config.toml
n_layer = 13
d_model = 320
n_head = 5
n_kv_head = 1
head_dim = 64
d_mlp = 1280
vocab_size = 3082
activation = "swiglu"
norm = "rmsnorm"
norm_place = "pre"
norm_eps = 1e-05
positions = "rope"
rope_base = 10000.0
rope_fraction = 1.0
qk_norm = false
attn_scale = 0.125
bias = "none"
tie_embeddings = false
parallel_block = false
init = "uniform"
init_std_qkv = 0.0227
init_std_o = 0.00446
init_std_up = 0.0227
init_std_down = 0.00223
optimizer = "muon_variant"
lr = 0.00602
lr_mult_down = 3.0
beta1 = 0.93
lr_head = 0.0114
grad_clip = 1.0
warmup_steps = 200
schedule = "cos"
final_lr_fraction = 0.0
batch_tokens = 262144
seq_len = 384
doc_mask = true
z_loss = 0.0001
train_tokens = 1276000000
steps = 4868
dataset = "wikipedia_en"
MLP neurons of a small language model. Each row is named by its layer, matrix (gate and up: input weights) and neuron, and shows model dimensions 16-111. Each number is 500 + 25 x the weight over its row's rms, rounded and kept within 0 to 999. Numbers have three digits each. A neuron's up and down rows have the sign that makes its largest values positive.
A block is one neuron, or neurons of one layer that tend to fire together. After each block is what it responds to, as a language model described it from the Wikipedia text at the highest values.

L3.gate220:491483507530477492501471542533516528492499485516533517497514504446485512502452500511470511444525454504528528538506503455508547485489519500475467490468495516517481531515464500501467469482480536486508489492502517497498451538513504504481521464486512476481499515528464487503488471494469510468
L3.up220:539514506526473506524508504528491489525485531467484474492515492472513458456499483495462540523492482547520476524456505472492488465531502572466447507490507557461498511477521514514476491523524544553506522481473473514483504534541511545496477463492510510410485529514515488526540458486506529468
L3.gate283:513513511472513535527528466515459548500481508474544501506551524512481483477542483534476515466507541484470494483493512498488488482468513521500500493550493489473466498471473489478466482556521470480499502531509498487539479477493487490514489478511499521495532510540531524511489432494488497485
L3.up283:516512510488517511532512478517478514492485480495492523502494477515436471507514513549475524465501515513488518475512516451525458481466500501534492497475507491526488476494552529468471490473516514491551490521517472497501516452540479513517530483501504526476475484544517537498473475486469425522
L3.gate314:482482466501540549482485482487488484577513459546439509506496460504510496473457497449499512539486515481493520489481496507511516492534477528479514522500499464503523508487485531504509454488470508463555497487500476536504462523515509514466506509514480500503482495474499515512472444500530451489
L3.up314:510482514478495574501509466528486487489490499535549485547455511472523518459500482499495471461513479506548444530509512513499492458531526518532486499524459488503505531474523460517513495502525539497497487508526511478485551517521502531499521494537507456483492525492491489473462439512477525504
L3.gate1253:477498504545492525483451487475528491535504463569458478550505457471482478468504490500513501511511504500511518489483548487501512517495500521449460460497501509529500461483472492495549496542500489486493500482526464459451498444465451491524512501529489502520523492446502520514467462479505536523
L3.up1253:496529536487478591467491470581507543518452461492506488500513519470498545491507483514506515519544493529493468526532475500481513511523470509491474517509446491523484494512529482475503522491492479512504498485493487503506456496479533543473480495532519521517511495524519485524501481581473504491
Description: Mid-word fragments, mostly "ut" after a split-off first letter as in p-ut (put, shot put), c-ut(off) and g-uttatus, plus other inner word pieces.

L8.gate79:488477521553534507476480529476498532524519535487513467498489490489502508471526529525557526498527527509506511496496516488511503509493478508506475489479480483471556521495462473515517489530488501527455453559467555441517503487473486504486524500445472568496495517508524481497508478471482486512
L8.up79:462520484523484530516481459525515501448506484552502490492503530506514515518500531520511492470471532499517537508495512502528512475520490512531527506525474504474540543517494491507532511490503510453507494463502511536482467480461517515496486519422506515418513508458487489478464485547502492494
Description: Fires on the closing pipe-plus-newline that ends a row in Wikipedia tables (election results, sports stats, tracklists), usually right after a final number or empty cell; weaker on other cell separators and list commas.

L3.gate310:492476521480516528561512528498509480478482473519496518521498483489537533551436522483521503489509534494532502501540474539495491473469497498517520474486487497528489469507487520501489482487471470475532487471467476520504480508454530469509507529443520536500500505508476520485537542527471480522
L3.up310:452443499491523536510505517522492510498527489500496528480447498495502501487476480488493525497491545471491497446515463462517496515496488503512514470515486530454515473482476488514493500458503522497510494532488542529489474479483550495530476525479493505473517451535527505507473524544480525499
L3.gate335:490463519526487480470486500523497520484488502538506517528501506522524501508568493484496518546475505470514515505489517513514508486500524483511477522471486529489538496516487494524521492477506525494479504497507499503483504481468463507447511493488517517497470497513500515497490482486511475483
L3.up335:508492503491483515508515472527513496458501521500448499557489527515522506516451534504489528455488520482473499488508542475508530483517481461502504523462494524504509517463484512490517509449482509480529510492500482492457512524482511498533503490512495487481476520514510424512491497517504486497
L3.gate455:464489524484499514468489506481473528547503558538518540490476555507531534465518512528515465530555512513513495506511505488541512496514498502522540529448518484510485518484503532467507475490529511492518491534489499515471494510462491446472466557498470493495497479489493494478538483526518512448
L3.up455:470475521511509512487496508480498489499523492499486477524477536486529543468467466521476499490503462456530461475503515487489527514508494438483520478521477476526475483494483522481494496504499471508467486464522501501469486551453487462506511468489465531473525492540500481470450472492500492481
L3.gate1183:497530473461484504444455503529519539516491524523511456526508512495472494514492517493471502501525494535515513566479466497505507532538507499515497462485506509499533501488496557512507489504502505493505470524486469514519531503491505508471462496500497489505504509526471491497526507432512487512
L3.up1183:490507466515474537500469492562513485503532508487583471541489495505498478470487528484530472490524507548512540516477484532504494521526499507532490462497501489452543475494507482467494530497512486494522512489511478523495497504537545500535452447504437515494505511429495505508496516480515540502
Description: Semicolons, colons, periods and conjunctions (but, and, while) that close one clause as another begins, as in "flat;", "two more discs:", "cancelled due to the pandemic, but".

L10.gate100:459506490553498478565517488464498537506503510544449467521477514513510484472551526457467510458524496516484526498508492524483556510482489485495496511449513530475486491521522521515538519497460483473549519540518522512528455488481467508499510481537567490472519466448515518524550507526483527501
L10.up100:486500487475478509500433527498476521512510512522534508530483501494452535493498527522479482495527531525492525479505478517462486499537459495483507496481525480513547478509529486513502468505514462520534505506535465512548566501516464494516520505470517521520483523521518571481497500501499486490
L10.gate135:468496535506555514520481519494518455512466492526471483474428495447483513483463472545503519465467522512536505498522494544545487536505518501482506526486503491494475488495464502505483517500531505505487478491502491524506477475516471565499502518480527489503496478529469474480537458487531518521
L10.up135:517521455463489530449507525526507491486528498482517524507478534492446546493502494455556504532486514507483495510486537550491497505485500530482472485530489469470504501507491514468510520516512493509474492466523467542499483502446444494477515522487481553491530497459526483515492501480500473469
L10.gate355:492462539493500517503487494433524528511523490514507510481467501489477490533486550481472516494458521510509472512513510528533478477478495529512529518495528495499477483489491540496471545482525493515500450565516543530487457503449491488478461475484478504470516496518508534534510537509530479485
L10.up355:485471478501454494492521498534498508499539529445510494444538501512563494515487509502508546487480508506506496477522493476454475482507552523542523511462459453529440519474493512474511511508487497531505492461485530464535518488486502496495512476510492521469504515431530508494496499511506511483
L10.gate443:547489480522528533456468540505511502495472514454511512529500496534506526526491494492551490515565486487544524536545506499522496534482504506544522489523469539497495498447503520472450519511514541495496526513505472468488504483470498445506489512472484468472536449500514515559535476518507494479
L10.up443:487507508507441472451522484473534518484467456470514521523484539511480489452492518525494530495466517523461454517482514486504483512543480500457487492486470493525505486541480524493484527517505535474498518503465477502504423465476475524482502568495506505524512494505497494519500483492504480498
L10.gate503:531501503542448506487499530494520518470487538496491489459483515501531541519474520459555484484503497471540452526510548483512510522512524464533502519486485490515474458547491540461498495518519485475548528551501513489517523494462482467504475522527524503500519558506482512471512524502503467524
L10.up503:479490518506524453478490481548542503502472531515498513520496501511518460492539519486503482472482530524470533483496545492513521504493501543445449526483524512482537530511493520499510514547457545502526488496481506515510505490516482449507521465496457476524485511475513489531534502515500479501
L10.gate549:533476497502463558566490504487479469482484525532482531545533540517530502477546523499525495493491468509492470492477500499513535498492494504515490479521531512515471524517537481499501492464526517456515462528482482469555518494517462520477509495527487520494513528528504458553507540491508483457
L10.up549:493545471516563511491542483468522482487517501519474464462479492528507492504528511519487529478506502473539533517509423499498546463477551537526509468492536549503477520477465504518525501499500503494506472513498518489512467499501528527470533512522482493506528525527476508548492480537492482462
L10.gate577:518485459481503472515484525490494496513490582527441522529499480481489548488526510529536483558516491510493526452461509448493467490503506500506464502540576514448522497504536504519504539524497500460518503507476484523497507486515508459518522498526511503460513514539542477476533483460538518490
L10.up577:491525506542484466499491498529542504493520504490483516503457503560529511505478504532468486505517476503456498490533473501492522504501473522480523490452488523514493465472487525491526518460505528516512485506529504475494502458477514495495507517523479485497503460502501504466506512503446516475
L10.gate827:519459453520519442455479486511538497477501492506463554503540479490537532524544476512530484479493536505498498496452531516484473504491485534508519509515507465495494459519487495485508583503500506494511525539516528558497456453510550499495526489514498503490468486535532500512515523504497494508
L10.up827:467491473530545455527533478512511487496550486554492517512482524499527529518491512505498519484514500485510496518520463504470515456541477508484496539504534518519505482503499538516484517501490514509507497453446565484496533536477503457510534532459541524507481521478494481550499481504508492497
L10.gate861:491466480519480541464481486533503552507505478490531485555485511525526507530490511504497528478537481501480454512501515466471466497476500523420536510490466485513489532466466472486462535497485478475491504486547482463558481487494482526479485555499484497520496523513508517507541466514528496453
L10.up861:480497455539519487534492477465488504549502507550490521512523495540537502525533497505471494545486499507508512488535523506501462517497520535504471491463517527463494516458470549520487520525541494483472479488557528481486482502518484502514525463517508529449479530479516502540485479538503465525
L10.gate916:470480487521476560526505492486550485500474480532475519527458518483470518503508524512520477511508513529493520483504534441521480484461529480467513471491484510449490479505526541495501474522535501498486485517520480496516479522498499465523458518505489476508524524522501489511480462482457432487
L10.up916:465496491525475495489469509491486516484512519484512466479543496505493462517483457489502540472527486531503502492514524469480538470482539525476539499494475552508512509534497503525539507527495465518506465528501485510524530502473535441485474475538517480469483491485481516522487464544540525490
L10.gate938:525489450495541485520489487507535530475497504485518509549476489511487462552479512465516478508471523477492466469497548519459444504492453499508496496477503527484475487498486494509518532513540515489498466475493500506499541482501481534501477551475517526514500505466491508498465538537467505473
L10.up938:502487465504495482472519475492472493538467489509537556468492493481491510507519536558485498500497487527479459513523522534507476477461466506454517522509506504514494481505511508490447460492529532509482515479521543475493496472503469473497507522516513548496549485497523494506504504517460480474
L10.gate981:458491496515489521516490522461516492518476505483491449500500516512542468468503506512484520499519527507515555463520490511491532536532501513469479509531505478506474484501503510521495533537493555494487522500518514493490493507483502521574483490517483520518495469457453551529452507478508502497
L10.up981:448496510501503533529477478522514456514489501475471459548533472512514529525517496529516509478495490475470449504497486517511507512510468501518502530506504484455481473545448521477523478501502519505523541476531491482442479504488509505459483487511503509518487517502489458507458530544515493506
L10.gate1133:494492510500492500491536474509520549526488446548504498519494509457526498488526553516479471468435472522483486523490485496490485550526462561486530500538483497520507524530487470529512444519500517478542483461499522522500468487502513479499488503537500482505477515516481532480543513486544489482
L10.up1133:512474507502515484529493546487545509496437447501499506484538476530534548491498536518512519486435521496475533476525491491527530493475535488459514467445475481484534494537475485495512482505492487496509506443525498490491526505458583485512487506531505468516502526497521496501501488486490454484
L10.gate1137:519484506520521500514525489482552467493446504496499526487494459490497482505529491479500481490476564542513512530515493511512487530486469510523498569505521506509505519476501466468495530494480509485503481487513491499491507491538483490506517490510488443520513489475538513524535493506492506518
L10.up1137:522521526503482472477521506519548527527503499490485489502498496542488516468461525554491522504456539521522502509507500499528487528507449551508500484535483495484480512490545525477536517477503514504482504487478523557511515489489532505487483497523548479491467525503515503471505503513509465478
L10.gate1206:521522520539534503498464459505544483500512570524492476512505514523506501478492445493524520469466506508483534519492498491494472492482449518499451512451506502533495514521489511501512478509486508518492507519464433485546542511477461476528514458537481533539471508485507508493481471490470520454
L10.up1206:508486482470525533535472497506467509501492473477463513510484503490473517523478500505493514500526551522440522511524508508505517491465505497478436501491493479488495475490466543495482552590506504528487448540481477482474527466486492471507489460497514524524563507508512543532477524551521517483
L10.gate1254:470518519484503470467531509531491522481516508474459511471496477517506466500526527498511489505489556477511510481512513454482518506470498460486478513483450479461480526502525510501522518511520492521489491502505476474544497517489550469501478529481501448534508508498489472468491484528473491510
L10.up1254:484494527553496511500503530528537491533501482459459505443524541518448493512510461539519520520465544516460535493490524496512501475461525526448499510493477526501492500517540519508472545524476481507496506500490468504525516453491507457500481540497496467519512513491509482528548479479497469517
Description: Single capital-letter tokens (D, B, G, M) beginning a surname or first name in cast lists, sports tables and rosters, as in Laura D|ern, Adam G|awlas; occasionally commas or "and" mid-sentence.

L10.gate47:517479515533478451506570509458486455511500531509517549532475496492502538514473485486555573490479458518483498492489534477521485543502516454476486489491469495507506515501508496479514478505494518501481482566477516459493475473476459456480516533531486476475526473493480511538514464508497486466
L10.up47:516513519511449505510473497507507499513523498546533529518530478469497475481489472481467493489523576528490526504468456484498458527473542471505494494496503452527532548474480472480474446513477512552564509527470517476524548505504516526471481495505461523486505480494478518513497480522531540491
L10.gate62:462518442544490507545500491470491474466464461499528500509456490504500510484484486454496526492490515519516545489539493504511479515508489507484509481464540459533516473519495527482565533523481515482522473498512556451511532472501492483516520519521491518480462513539584488500503530498479527508
L10.up62:474519540512485494489509478464555485523491510502559488534496507517500512509497540463479546475528497502513507499529533551457501504527457506489458491481480529480518506493528524524545485519490478515538498525472484508540482531556514496537530514468491474505486498506472487474469523548524490496
L10.gate70:501485525515490492487507508534537469447501520508530501521497523529479504464527504546551516521530517471528507497480510551497504507533485533486491483478518497527479531460516503523471500532527488524469495526453496473484478498477470492499504509496497477474469510511519524554597507519527558535
L10.up70:495526517475528483501474509482499499504489491505511483512498490518450504526510542538498446534471508479499528474476453536535510519476497499470496485486556520504458494514498474469456561507483477470490510465495487530477488536478492462489511500506499494486535498516518515525469518531496506479
L10.gate178:480547499503535498499517500497543512505445490533448536492490487494513507502466478485442516489493495509495457531493499502466492504527514497456491483507519552485500525487519535519485488520473501478498458515530538526514551463490430537492495504490535478511490486504540500476517511502497481453
L10.up178:462454520507530492509501494455497453505508453531508476498470544493543479493478523506454539488495527486524508493522497511490502506485519489553471489462517483477483502505508478511474533497519510482476476459514536522467485456499491490531488520516507481518513506487454488477538470556479487503
L10.gate221:508468531570479540438521488458552516474519524489511501512487535552477504463464466486529523527522507519529532497456508477485515509533510496490484508536525478501524478499512508520477519497472529530515438516480503493481516508515540499491489501480510438502491521512519559559483501455477510493
L10.up221:514496473455514468486549482515500491517503485467495464489503524515507498479494430447532526512520512491475480532495514499477501516507534490466468471477522507524508541500527490521480517503495517485514489486521505498531511491523452473512489471462496539505517510494490509468534466482513488459
L10.gate270:487501442490511480462487517488514539504454525498448463453521472483514515501489511484501519440526475487466480487526496513502499505490508497529538518473477476513530495501525503498537494446500500489458545529502525497521478519468522461536515487472501502497503455502577476460510542525547464516
L10.up270:472463520510507511484489521468462510531500516517490473477447517493546478510492559460468494540490521517503491523508541494516517510534475508504530478511522522526493489518516490485503521505493474462460490538454489488482513486527488509486440515477488530485485549541516499530527519506502501548
L10.gate297:472505510512552561503502498485530514492482493468505526514460459546522507535542493554490444488458456470483474522506461505543473531528495476476502521477523497496493533498507478447495501503500470445484443505470471514473535445473487525471472532495528466532471517513521465488537522515490489512
L10.up297:493507453504520494535499504523459562553511511491469491482502493509509475533533537494464476500522506505495497547483494509463524469542486507513523487473483495505479480449514466491484506499501485477426490506507504494510483493501487495473510521501468534523504462466505507469508494474511506512
L10.gate651:462490512498454491462481501417532464501486482505519489502502506460513524470472535516477502479490500522496504469497503485473475512471486497564478500518572541506568515439517493451525511521525507497518522489486533523522509499491490462500478475475516461457570511478538504496493524498506487525
L10.up651:554525531521477465511464507482476505488497544463477515506506487471429518484465523498520512477469496475461501459505492477484516509523526544516483493499454563508564517503516490541495514464514488452509501477514504502464510464485491456476539507524514526524489504487513474517459551502478461507
L10.gate653:520536496521504501459533503510492495501525448493483498519498540537543513493482519506484500532493516505499515508513483453512520501534492497524483515470532533510494523500508499497510504544524528499550508504498529489480499479496488493487494453531494445491544511513511430544471496495488524512
L10.up653:472505518479464486480521488519473493516509462512508480537492460532487523507500468504523494494492456495485504498504505494476569504489483495470526535519515469548530496529483533464528515505528497524465492486469521546537544509494548463465480565499501487483528478470518501488522493496484544515
L10.gate676:522518499520507523495442395512476461513490531559494523544534527445492501503505549489497484486477536514442491511506497461513514513512488468523491548481508507480502510504502493450460492495492489488493485510516506479496513503510464481508487524476525493519510554513557494554485501500486488508
L10.up676:531516509507479537557475527505452470499497519498513507542523527478479485505517513466523473479511497475516476506501497492526536540523462478493499520466498438496516506511500472476498469499514503501515511545494488479541521456490481433511469500526520494525522496518533467514553480519548503475
L10.gate707:505520445455493492527465497515467490517513536512522524511541500508475516476502524518507460515539485495492480478484507532487498497485489455482496481512488487498530479461497491477558514474496508524507458532496517450498484502512525485484510535467494561512509464532531485492527518486463458461
L10.up707:497515546514459495529497502509504549470459469498474501544468490496542496457528516522505510461496487519487487499509498484528456536507474554519491517480568486488463534486485528501468493503474539481509452535497490475495495493503495521503481492514485504489496522496546494550499494499485526530
L10.gate709:512500515547475561501506519538558509512484560440508488488497538512452527491510503533553488484512491512463520537512483466543492477511521498485511520512473526522548491489543448456473504544532513514437496502514462509493481453524480498487503547527551482525500495498519492522500507472508506516
L10.up709:496514517519449500513498454479480530514544436493512504484495517489516508502488535462509456499502481503510489478506487472494474540466502482536517503500502532478484520496483497500503475509486520530468480497528496493525535528489498531502454513511494517510535568499585479506468487509508511493
L10.gate898:512513485499451488522494493475495466517502562536516472478484537496481518495489494549513502504496483467471511473520498519505459475525493517483440506501509519539518512513486518532527521519488486515519483503446524499500535529484513475544554506531528511532584525503490499486487579511485499532
L10.up898:489481481470491539498487529483497445485468503481553514529487496528532494471505455517498505466494506512487512483483492528477508481539463525498539484472523543459542476470471481501512509473484469495532467536528521479523518512513475466576467517483488495492496507473493467508435475532501498440
L10.gate1082:504477515526518543533492474491494489515480477509504475475483502523484495512508522522460505500542495478504506491510514485491480539469486502505477553512488487485504485457509515514499489505492479538512488547498560483513497481507522496474507511503463478489544490530515507491545475496456513518
L10.up1082:453496525526496538508462488481527495490453526494502545522529562476483509509486487469488494454496490526468524441516526512506487521509485507490503516490501483529501515462464526522515528522488537505482489442536476528522554542476515488501501497474506480497548512486449486496476483510520547552
L10.gate1173:517532479506492482506507496496474500495483465544533534473500447429506552438526460496523528476477465510513524510475479497520516510512435533434512462477514505521533491538527476486491469528480478482506519504480498495496518529505531521473491480510501476509493476500508528528492468466510524497
L10.up1173:492475506503477482511490513481520524474446490544510448541529489479530501503525514502516489493460490469488504513501446515485506529480465526485520472499512490500522452516473507505497462538508484507523471458461490465433505534484560467505519472500471507460506511530521519498531493477471495505
L10.gate1183:476561516499484498526525485507485496544490511513531503532468488478512447488460504473532499525501510474518463449486515509523539517505498497534492467514524523493480477499484489504500544458531496459516537530517500524513507464510487535506481454475546524521499498503496523531496500495525505551
L10.up1183:478529503458457519553495506523496484486465517556522463538524526489544485518503505474474510493524529486479529498483470489486506503499488507491494445485511455514563527449533471506515531462528492462483480488550503503485452508547474492517515524477476451544508511524516483518458560464495498516
Description: First digit or chunk of a multi-part number, especially money amounts after $, € or £ (e.g. $4|25,000, US$2|.18 billion), plus other word starts.

L8.gate428:526516507540472478440482488509529518509483472508531480500536474500524504488505487467531495517509514480472514482497518517518506531500528494522532510524502511515498511527548480477512520537483490533488519467475470537553515538491476522498482488498497519486460460488475502510495492502516476478
L8.up428:487485530471483523498465514507459485476488479499503489510505462501493524512524487512523486487477549482489498527512486495535441540516454542470508472555487516527515516526541558472484491520549506491501490500484451517498510505539477534498502487501508512498490486510474537520517507533508468471
Description: Capital letter starting the word right after a person's first name, like a middle initial or surname's first piece, e.g. Connor B(azelak), Edward M., Adam H(ughes).

L8.gate94:531527528546501477477491474473514484479483478489480469501527488508507502472522524525490498508489454486467478495482488449504510532553522508521514485468468537537527522491493519542523527480474493526502518458505486565443489491468499440496471536504473487461492542512535498484493471553470533514
L8.up94:477488514497525475515515471453518484496484514544545489480471528517554511540520511517526515504512481504516554506493516484512488529523506496496507502540474485509524495493498530466508459506479484479495506541505522522506516501545434535434520457482534537491540494517493526466494537481505456525
Description: First digit or digits of money amounts and approximate counts after $, £, €, "over" or "around", as in £2 million or $425,000. Weaker on mid-word pieces such as pers-p-ective and overs-e-as.